{
  "hidden_size": 256,
  "intermediate_size": 1024,
  "init": "uniform",
  "lr_head": 0.0063
}
MLP neurons of a small language model. Each row is named by its layer, matrix (down: output weights) and neuron, and shows model dimensions 160-255. Each number is 50 + 12 x the weight over its row's rms, rounded and kept within 0 to 99.
A block is one neuron, or neurons of one layer that tend to fire together. After each block is what it responds to, as a language model described it from the Wikipedia text at the highest values.

L6.down18:54 79 50 41 51 47 58 67 50 38 56 39 54 66 51 68 41 52 73 76 31 28 70 42 33 41 72 44 67 53 39 55 50 62 56 56 43 51 71 37 43 71 62 39 79 37 66 57 66 62 60 39 42 36 59 48 36 61 54 53 61 56 65 62 25 37 55 57 55 41 53 37 41 54 72 27 67 40 63 37 37 42 49 64 53 55 37 42 51 52 64 47 33 57 55 56
L6.down93:49 55 66 46 40 49 52 55 48 70 58 76 35 53 35 33 42 41 37 29 37 67 51 54 50 59 68 52 37 46 43 59 66 21 17 62 64 39 37 61 47 47 45 62 60 62 60 49 32 46 36 53 61 71 79 43 50 71 47 45 47 55 37 33 62 43 39 61 57 54 25 60 48 41 47 45 26 54 49 41 67 54 68 59 63 43 55 55 51 45 70 45 63 64 48 58
L6.down148:62 42 58 51 51 34 39 57 46 60 54 46 52 66 57 74 36 33 30 38 49 28 42 56 48 48 47 44 50 38 43 36 54 18 45 38 45 67 55 48 27 59 45 52 27 45 55 50 43 30 46 31 49 53 40 44 51 50 72 40 66 32 51 49 55 26 61 50 35 47 59 67 60 50 51 49 38 49 65 56 57 72 40 64 61 50 60 51 51 37 44 60 37 43 32 70
L6.down285:63 49 50 36 46 61 47 38 45 46 42 56 39 49 51 70 57 57 63 60 57 51 44 56 42 37 75 56 33 72 39 45 49 45 69 56 38 69 64 43 34 54 45 54 57 44 63 46 38 65 51 40 48 53 52 58 56 64 49 45 57 15 58 41 52 63 40 40 42 63 52 54 56 49 55 51 69 43 45 35 52 68 72 53 53 40 64 49 43 54 50 50 39 53 52 46
L6.down340:33 70 42 56 69 63 49 62 55 59 41 54 55 30 31 53 28 58 39 46 40 63 58 64 44 36 60 67 51 68 66 52 53 39 48 31 60 32 34 51 51 62 58 44 51 45 58 21 62 60 23 64 62 36 41 54 54 43 36 49 33 39 77 53 63 14 42 40 68 55 39 56 43 48 50 59 56 56 56 53 31 39 47 41 51 74 66 69 39 42 57 34 53 67 56 50
L6.down387:33 38 38 38 59 46 52 38 61 21 33 68 39 55 60 52 39 48 32 58 68 48 48 48 63 42 66 48 34 56 56 57 53 57 56 65 45 67 65 70 60 45 48 45 67 40 45 52 43 65 45 74 43 32 45 57 59 40 36 47 45 42 38 47 47 54 43 31 66 65 70 48 34 67 57 33 55 61 66 72 39 41 44 60 49 52 63 59 79 69 36 75 45 47 46 33
L6.down404:71 48 22 54 44 44 33 46 48 41 42 40 61 57 48 53 55 37 54 23 28 44 49 37 47 51 36 46 34 43 57 33 61 29 65 48 47 45 38 35 32 63 31 35 37 55 67 56 62 44 57 47 52 49 60 46 47 44 39 47 57 64 53 55 52 57 68 48 49 41 45 68 59 47 44 38 47 46 52 45 23 70 59 70 44 52 25 48 62 45 53 68 45 48 45 41
L6.down514:63 30 40 69 56 52 52 54 58 61 55 78 21 73 62 59 61 52 41 32 57 41 59 37 47 40 82 62 46 37 39 55 33 42 42 62 69 48 64 60 65 57 51 47 47 71 51 40 25 64 59 43 59 15 45 53 62 37 52 40 48 44 56 55 37 38 37 34 69 56 39 56 51 35 42 48 42 37 56 60 36 42 79 50 59 57 46 47 49 53 50 71 41 36 62 40
L6.down584:57 36 43 38 65 51 35 40 48 46 56 62 49 68 55 60 52 60 50 32 58 64 64 53 78 51 58 57 35 34 39 38 48 66 50 37 52 62 55 64 47 56 47 57 58 68 54 48 44 49 56 44 70 51 51 37 53 69 40 64 34 58 48 61 44 47 56 44 60 40 51 61 44 39 36 34 25 26 55 35 49 65 62 57 30 49 50 67 63 46 43 47 47 38 44 38
L6.down661:32 62 48 33 65 47 62 57 36 65 39 42 39 64 41 30 48 58 72 48 58 32 58 67 58 52 47 30 50 49 69 58 54 53 54 33 48 62 51 51 49 67 65 40 51 48 33 38 41 59 54 49 36 39 59 59 52 33 83 56 37 30 48 46 42 56 39 39 61 37 49 40 42 50 44 65 46 72 47 35 63 56 64 63 60 49 59 50 43 30 60 60 46 46 45 55
L6.down668:48 54 49 55 28 46 52 45 50 39 53 64 53 72 43 38 33 43 56 53 25 40 52 50 54 52 44 54 50 53 51 45 39 75 56 30 47 36 62 39 25 51 79 64 52 56 41 55 42 32 44 49 50 33 51 49 50 57 58 63 36 36 55 46 51 75 34 65 71 85 63 38 57 51 60 49 59 58 41 45 64 58 28 56 45 73 61 46 69 42 67 57 58 43 47 57
L6.down771:45 56 46 54 39 44 59 38 58 58 43 39 43 30 61 57 54 48 44 61 53 34 71 42 37 54 43 39 49 54 56 37 49 59 60 43 51 73 48 44 53 60 39 51 60 54 48 33 59 36 58 62 53 60 55 87 54 48 47 56 56 46 38 43 64 36 36 59 54 68 55 37 50 51 33 53 42 46 28 48 34 63 72 43 38 52 38 34 61 46 57 44 47 56 47 42
L6.down791:54 54 46 27 63 29 51 37 33 72 62 58 55 64 61 55 59 32 55 56 30 59 57 33 44 56 61 56 41 37 40 50 41 31 44 48 63 45 61 52 61 47 42 25 46 33 75 61 34 64 63 64 65 78 60 54 52 60 59 40 55 57 39 45 50 67 54 71 46 53 77 49 38 26 46 49 70 50 47 32 47 36 41 50 76 54 53 37 53 55 30 49 57 45 32 61
L6.down795:56 60 61 22 58 51 42 65 56 38 67 37 76 41 51 52 43 57 53 61 50 53 59 44 52 61 57 66 37 29 60 26 19 52 48 81 41 45 50 81 50 76 48 49 54 43 48 39 46 56 66 44 16 31 55 54 33 49 57 53 57 54 47 40 66 46 53 39 44 45 50 47 50 58 45 46 62 48 37 58 51 67 51 64 32 33 53 34 34 36 44 31 26 62 34 46
L6.down814:50 71 35 41 46 33 47 69 55 53 58 48 45 66 49 40 55 30 35 53 39 43 55 45 60 62 53 43 59 28 53 43 55 47 46 55 45 62 34 27 69 58 68 55 66 58 57 37 61 56 33 36 56 67 44 59 54 69 51 56 55 39 53 50 54 70 47 67 56 58 41 45 71 46 45 27 47 43 66 46 79 56 43 45 52 51 45 64 40 47 37 34 51 53 46 42
L6.down1001:67 42 58 41 47 76 51 39 51 68 32 51 59 47 63 55 46 26 62 19 62 50 48 45 58 34 43 38 34 62 54 57 61 54 46 43 50 29 63 65 66 54 47 47 56 67 56 57 32 29 46 55 48 48 31 54 44 25 39 52 35 33 46 74 57 69 35 40 75 58 54 50 56 51 41 38 38 58 40 47 33 38 57 52 68 59 50 34 37 31 61 48 29 60 55 47
Responds to: Fires on the first token right after "in", mostly the start of a time phrase: year digits (in 192|5), "early", "the", month names, "that".

L3.down156:29 52 46 46 35 55 48 51 59 45 59 59 36 41 52 53 45 54 61 54 62 47 72 58 53 53 48 44 47 63 42 52 59 51 39 46 46 25 65 56 55 42 68 61 49 48 45 39 46 67 35 79 48 74 46 36 61 43 64 46 55 38 60 51 59 46 60 31 68 39 45 60 64 48 51 54 74 44 51 62 55 54 40 45 44 51 61 66 61 59 42 33 47 41 56 74
Responds to: The indefinite article a/A in running prose, mostly after a preposition or comma, as in "after a series", "for a Lieutenant", "A gun battle"; also thousands-separator commas like "5,000".

L3.down667:55 41 64 58 52 52 57 69 40 46 46 58 65 62 50 39 52 38 37 40 59 61 45 17 24 47 64 37 37 39 75 47 60 49 38 42 34 55 53 75 40 48 41 52 41 58 32 61 73 33 43 55 25 40 32 46 44 77 70 38 43 56 42 40 56 57 36 55 30 42 51 53 64 63 58 55 41 49 61 44 53 45 77 50 24 52 43 54 47 53 45 68 68 51 57 42
Responds to: Number or blank cells near the end of pipe- or semicolon-separated rows in Wikipedia stats tables, such as points totals 49, 47, 0.

L3.down181:22 75 45 57 59 44 31 47 26 59 57 40 52 40 64 71 59 51 23 48 53 58 35 57 46 49 17 40 55 59 53 48 69 54 53 67 35 58 45 42 36 68 58 53 58 61 49 52 64 68 58 29 40 76 54 42 51 55 57 44 40 43 52 55 42 72 73 39 49 47 05 29 55 33 41 63 53 43 50 52 40 54 45 70 59 37 50 50 39 31 54 50 17 45 53 57
Responds to: Leading year digits or ordinal pieces right after "the" or "In" that modify a following noun, e.g. the 199(0s), 19th century, 62nd edition, first time.

L9.down151:25 64 54 67 49 52 59 54 45 54 51 60 34 64 32 55 39 54 64 56 60 45 52 57 50 49 37 56 29 41 43 56 47 58 50 57 39 30 35 47 44 60 49 50 62 66 37 25 61 60 56 55 54 70 27 20 59 33 31 46 41 29 46 57 64 66 48 54 62 57 50 30 54 61 67 58 52 31 50 49 34 50 36 49 40 63 67 44 50 38 51 40 28 64 63 42
L9.down181:58 59 68 36 53 44 55 45 56 40 40 58 56 73 41 46 69 49 55 56 56 27 53 69 74 51 46 41 47 77 60 51 60 55 72 41 44 41 54 52 39 55 59 61 48 46 47 40 25 45 53 58 62 51 37 48 48 67 40 47 69 55 24 51 55 44 40 53 74 44 37 64 56 42 40 44 49 37 46 66 44 60 39 39 51 62 37 35 55 44 42 40 39 46 48 35
L9.down457:61 64 57 47 33 58 49 38 46 40 55 45 36 47 65 46 45 48 41 46 70 62 56 50 68 42 47 38 52 51 58 57 54 42 62 32 41 59 64 50 38 52 53 53 54 52 32 30 60 64 57 53 32 71 42 44 48 37 55 48 38 57 45 49 33 87 47 57 60 49 54 32 52 56 61 28 54 48 40 67 43 50 53 54 67 52 56 53 55 48 49 39 40 48 54 50
L9.down808:58 42 43 55 48 57 49 40 46 38 43 55 51 41 67 40 39 29 62 44 63 47 59 50 47 37 26 46 80 67 61 42 57 26 75 40 52 53 37 41 49 67 46 67 36 47 35 41 49 44 43 57 45 59 27 78 30 60 63 37 51 71 59 45 34 62 31 34 69 68 44 35 47 59 24 48 42 36 37 48 44 59 34 60 48 57 40 37 61 30 59 41 63 34 59 48
Responds to: The article a or A opening a noun phrase after prepositions, commas or verbs in prose, such as of a federal campaign, a total of.

L6.down16:39 57 57 61 47 46 50 50 43 52 59 72 66 41 49 40 37 47 61 42 43 58 46 63 34 47 65 72 32 64 69 53 29 48 53 51 52 41 50 52 35 59 52 78 47 42 50 39 60 69 47 40 54 71 67 59 49 57 42 33 37 37 57 38 56 31 34 38 66 63 44 55 41 48 43 54 63 77 48 38 50 40 38 58 29 40 45 51 42 56 58 54 57 60 51 52
L6.down58:29 37 47 44 50 75 51 46 49 33 48 51 66 40 50 53 68 18 44 63 48 65 43 61 63 60 62 42 39 41 71 48 52 48 55 59 66 43 46 57 56 56 51 66 65 45 58 45 58 57 53 45 42 44 37 39 64 64 69 49 44 53 21 32 50 50 51 66 48 66 35 54 43 59 53 52 41 54 73 37 53 57 28 59 42 44 50 49 38 59 40 64 57 56 47 38
L6.down69:54 34 49 54 46 49 72 53 61 56 68 60 47 47 39 46 61 57 51 33 51 58 31 66 42 59 48 52 39 64 68 33 62 22 39 76 40 46 49 34 32 66 53 40 74 33 56 44 57 51 58 29 75 41 24 58 44 43 21 59 58 67 52 59 62 45 62 35 57 30 60 42 35 54 53 44 63 49 40 49 41 18 70 44 50 57 40 70 42 60 59 33 51 45 38 30
L6.down232:32 55 68 68 68 34 42 62 49 69 68 43 65 59 37 58 52 58 50 59 39 50 55 42 29 59 40 68 62 40 57 47 29 41 38 41 56 44 45 51 10 40 57 38 57 43 38 51 60 58 39 36 43 55 42 55 38 51 59 50 82 70 35 40 40 45 52 58 32 45 39 39 45 48 73 58 46 53 49 59 57 38 62 43 59 66 40 47 40 61 49 32 80 45 46 86
L6.down251:54 53 47 54 57 39 64 50 53 59 68 30 43 52 52 35 60 53 58 35 72 45 58 54 53 63 71 57 54 43 60 47 51 59 48 40 62 60 40 42 36 63 42 46 54 49 52 53 46 70 46 67 21 76 44 35 34 41 56 47 69 45 49 36 42 50 50 51 36 41 28 53 54 56 36 66 08 61 62 32 50 65 58 42 54 52 35 41 59 65 56 64 62 69 49 58
L6.down421:36 52 63 66 44 50 72 51 59 46 63 55 43 43 33 55 63 49 61 45 43 29 27 65 53 56 44 56 31 71 46 31 46 19 44 56 54 36 58 44 50 57 55 46 62 43 48 28 54 53 56 50 44 72 49 40 42 74 41 50 50 47 49 40 43 47 47 64 63 66 56 53 58 45 59 35 63 59 48 38 48 47 38 34 66 46 63 68 40 70 42 46 49 52 53 60
L6.down539:48 54 36 62 56 61 43 47 63 41 37 44 62 40 44 49 46 32 87 76 49 46 49 72 44 56 40 52 24 61 36 59 66 50 61 37 37 38 57 55 38 56 60 63 56 32 65 56 21 39 58 65 34 24 56 51 53 34 54 50 35 27 43 59 50 57 46 30 49 57 60 48 56 82 54 69 64 52 46 40 50 42 36 57 41 46 50 23 33 56 73 58 51 33 59 40
L6.down541:56 35 25 72 43 63 61 64 47 52 36 41 35 40 50 54 66 19 37 59 27 66 35 69 50 41 46 52 66 36 65 43 40 47 38 87 40 58 52 51 51 42 53 52 49 32 55 36 42 53 35 69 54 58 37 64 42 63 47 48 34 76 42 40 61 44 30 48 53 56 40 54 47 47 57 50 46 56 56 63 75 27 60 60 53 49 52 47 52 45 54 37 56 45 48 44
L6.down571:75 66 72 21 35 39 37 77 43 57 70 42 45 49 51 49 40 34 25 59 67 50 47 62 39 60 45 35 50 50 59 47 68 53 50 73 47 51 39 41 52 55 47 29 67 59 33 34 58 44 57 56 46 33 51 41 18 60 49 67 53 60 48 44 42 47 44 64 58 48 54 53 39 64 33 44 57 41 49 70 58 56 72 79 59 63 23 70 57 34 70 60 56 43 36 49
L6.down670:61 60 45 46 39 35 61 67 64 71 55 42 33 68 42 39 58 67 67 38 52 71 31 65 48 59 41 50 77 53 43 42 64 48 33 26 53 07 91 28 41 78 41 37 49 51 57 52 45 52 51 40 59 44 49 63 45 48 55 37 52 50 53 61 41 45 35 34 55 56 29 63 62 50 50 59 61 52 32 56 42 36 49 44 61 56 38 46 53 60 65 44 55 39 57 61
L6.down699:48 39 70 50 44 59 63 33 45 34 43 67 38 40 49 38 58 45 66 32 68 61 29 65 38 62 48 81 48 38 53 41 45 67 42 65 20 19 53 53 49 64 51 50 41 44 37 38 59 53 44 40 46 34 33 81 62 66 50 71 46 38 38 43 59 39 66 66 64 51 55 56 27 47 60 39 50 49 40 30 59 39 43 74 40 57 37 35 69 54 38 49 65 48 30 50
L6.down705:46 57 39 55 49 46 38 58 60 47 56 48 36 57 63 44 63 21 60 41 65 68 54 56 60 53 43 56 75 61 66 35 46 37 45 48 48 54 66 31 53 54 63 30 62 27 52 48 40 51 61 55 48 46 22 60 55 54 40 53 64 32 23 39 69 71 52 67 51 52 54 42 42 48 32 50 61 82 30 32 51 36 44 44 43 53 45 30 38 47 73 50 51 35 53 52
L6.down840:56 54 42 32 53 63 25 60 51 54 67 66 41 37 36 51 54 49 56 58 51 46 22 47 40 46 41 37 51 75 48 53 50 43 47 68 34 71 55 38 63 43 27 56 47 48 54 63 59 54 54 54 34 34 45 63 52 58 65 45 55 49 32 39 53 43 44 57 69 67 35 51 61 26 54 34 53 60 53 40 34 59 59 46 43 62 45 52 40 74 35 33 40 49 59 60
L6.down892:67 58 69 65 41 64 46 35 55 47 56 53 57 44 45 62 64 21 56 44 54 40 43 36 49 45 41 52 38 42 49 44 61 44 35 27 47 49 46 45 51 67 28 85 49 52 69 38 66 37 43 65 45 47 47 32 39 53 60 42 63 55 45 54 16 44 53 40 47 55 73 61 44 38 66 54 60 45 47 32 59 44 49 66 34 64 48 80 64 50 43 62 48 65 60 50
L6.down899:58 42 31 50 42 45 32 46 62 59 51 49 80 57 42 51 49 51 61 35 27 38 66 34 40 52 88 61 22 66 52 48 43 56 59 42 49 45 61 62 41 46 62 69 70 51 29 74 61 60 53 43 63 63 61 35 62 47 41 57 59 47 67 37 80 70 59 56 54 63 64 61 51 39 45 51 55 49 42 42 40 50 38 34 55 58 51 50 50 56 44 49 29 37 48 43
L6.down1019:52 44 60 33 39 62 64 42 49 59 38 54 55 38 43 56 44 54 45 59 53 45 40 36 34 54 47 29 66 43 47 51 60 35 58 49 51 74 07 58 28 44 46 35 62 47 27 53 57 38 42 58 57 57 32 61 31 59 43 69 73 37 21 63 41 37 42 44 37 19 33 48 27 65 58 52 61 38 56 46 57 29 68 47 53 64 59 51 51 67 54 42 47 57 65 78
Responds to: Digit pieces mid-number in decimal coordinates (39.9158'67'°N) and cell separators in stat tables such as "| " and "; " after numbers.

L9.down489:37 78 65 50 76 44 66 51 51 57 60 42 50 54 34 49 56 53 55 38 44 49 48 67 44 49 52 43 35 55 47 54 40 65 41 50 52 55 56 54 68 59 43 61 66 48 49 50 54 53 50 65 52 45 64 60 61 48 49 40 50 49 56 58 32 44 51 74 68 51 52 44 48 38 66 51 32 29 58 52 35 44 41 54 29 21 34 71 47 61 53 23 70 35 38 58
L9.down620:43 60 71 67 39 65 55 74 31 69 36 56 39 49 61 39 35 53 44 48 95 27 48 58 73 44 29 59 70 42 29 47 50 24 48 51 61 34 49 64 54 57 59 49 57 30 50 46 42 59 43 63 44 41 30 33 44 27 52 47 63 56 41 53 53 59 52 56 34 59 44 63 44 52 66 43 45 46 45 57 77 48 51 47 58 33 36 38 66 55 46 31 48 44 43 54
L9.down881:32 54 57 42 39 38 48 64 35 66 40 57 91 49 40 41 49 59 40 21 52 54 54 45 46 38 48 21 68 46 43 43 50 52 56 46 72 51 52 62 40 53 28 47 21 48 58 35 57 61 50 56 36 52 55 49 53 72 66 27 63 48 42 49 62 43 51 61 64 56 54 38 66 38 44 49 57 30 74 43 50 52 55 54 40 50 47 51 72 46 53 42 52 39 58 48
L9.down1014:46 49 63 42 40 38 59 51 62 69 41 33 54 63 52 59 41 66 64 44 48 62 55 65 53 52 34 60 52 40 61 50 48 43 69 24 63 54 56 54 66 73 42 46 58 48 49 20 49 56 42 62 59 55 68 41 43 38 45 45 60 45 48 70 64 60 50 48 47 50 67 40 45 78 63 42 68 31 35 24 64 44 48 41 47 50 46 35 43 22 63 42 60 42 56 50
Responds to: Word pieces inside a word after its opening letters, often in proper names (Lle-id-a, L-ó-pez, Mon-ro-via), plus "| " or "; " after a number in tables and lists.

L9.down78:45 48 52 48 53 62 50 52 49 76 44 65 42 35 46 51 46 59 56 37 77 63 47 37 46 28 67 58 62 57 69 48 57 54 44 50 49 36 51 54 53 50 50 46 59 42 48 56 48 52 43 58 39 62 45 57 66 64 46 46 51 51 41 37 53 56 48 54 54 53 30 39 56 45 77 57 45 41 44 44 58 34 48 54 45 37 47 31 37 55 50 43 46 57 72 42
L9.down276:73 42 51 54 50 49 51 46 36 38 59 64 75 31 54 27 62 82 55 42 58 41 62 56 50 43 42 60 52 52 55 55 48 44 53 68 56 52 70 48 48 52 57 59 64 62 46 61 42 25 64 46 54 39 41 59 37 68 46 55 40 70 44 59 62 48 58 42 66 41 57 46 25 53 63 41 47 59 43 43 60 70 64 53 41 58 47 50 48 46 41 46 55 23 43 55
L9.down331:38 71 53 45 36 50 44 57 56 66 46 44 34 56 35 46 32 61 60 61 61 45 48 54 48 61 60 39 52 65 66 46 54 42 50 67 48 50 63 55 32 42 83 54 61 41 53 56 51 51 55 29 41 64 32 36 38 38 38 46 52 53 54 42 49 57 71 32 68 44 50 48 51 52 59 56 38 58 53 48 49 43 48 47 51 54 57 50 49 56 65 54 25 36 75 31
L9.down630:48 61 62 46 54 40 41 47 44 63 73 51 83 44 52 53 46 57 37 56 37 52 43 63 52 43 43 56 47 48 46 57 66 58 49 57 73 70 36 51 43 39 57 58 72 36 48 47 68 42 52 44 52 54 53 56 61 63 62 50 38 47 50 45 47 86 51 54 57 43 45 44 62 60 71 29 62 29 50 58 29 59 67 45 45 40 57 37 52 54 55 37 35 67 53 69
Responds to: Tokens just before a year or date, such as "in", "on", "office", "Established:", a month name, "c." or a table "|", in encyclopedic and infobox text.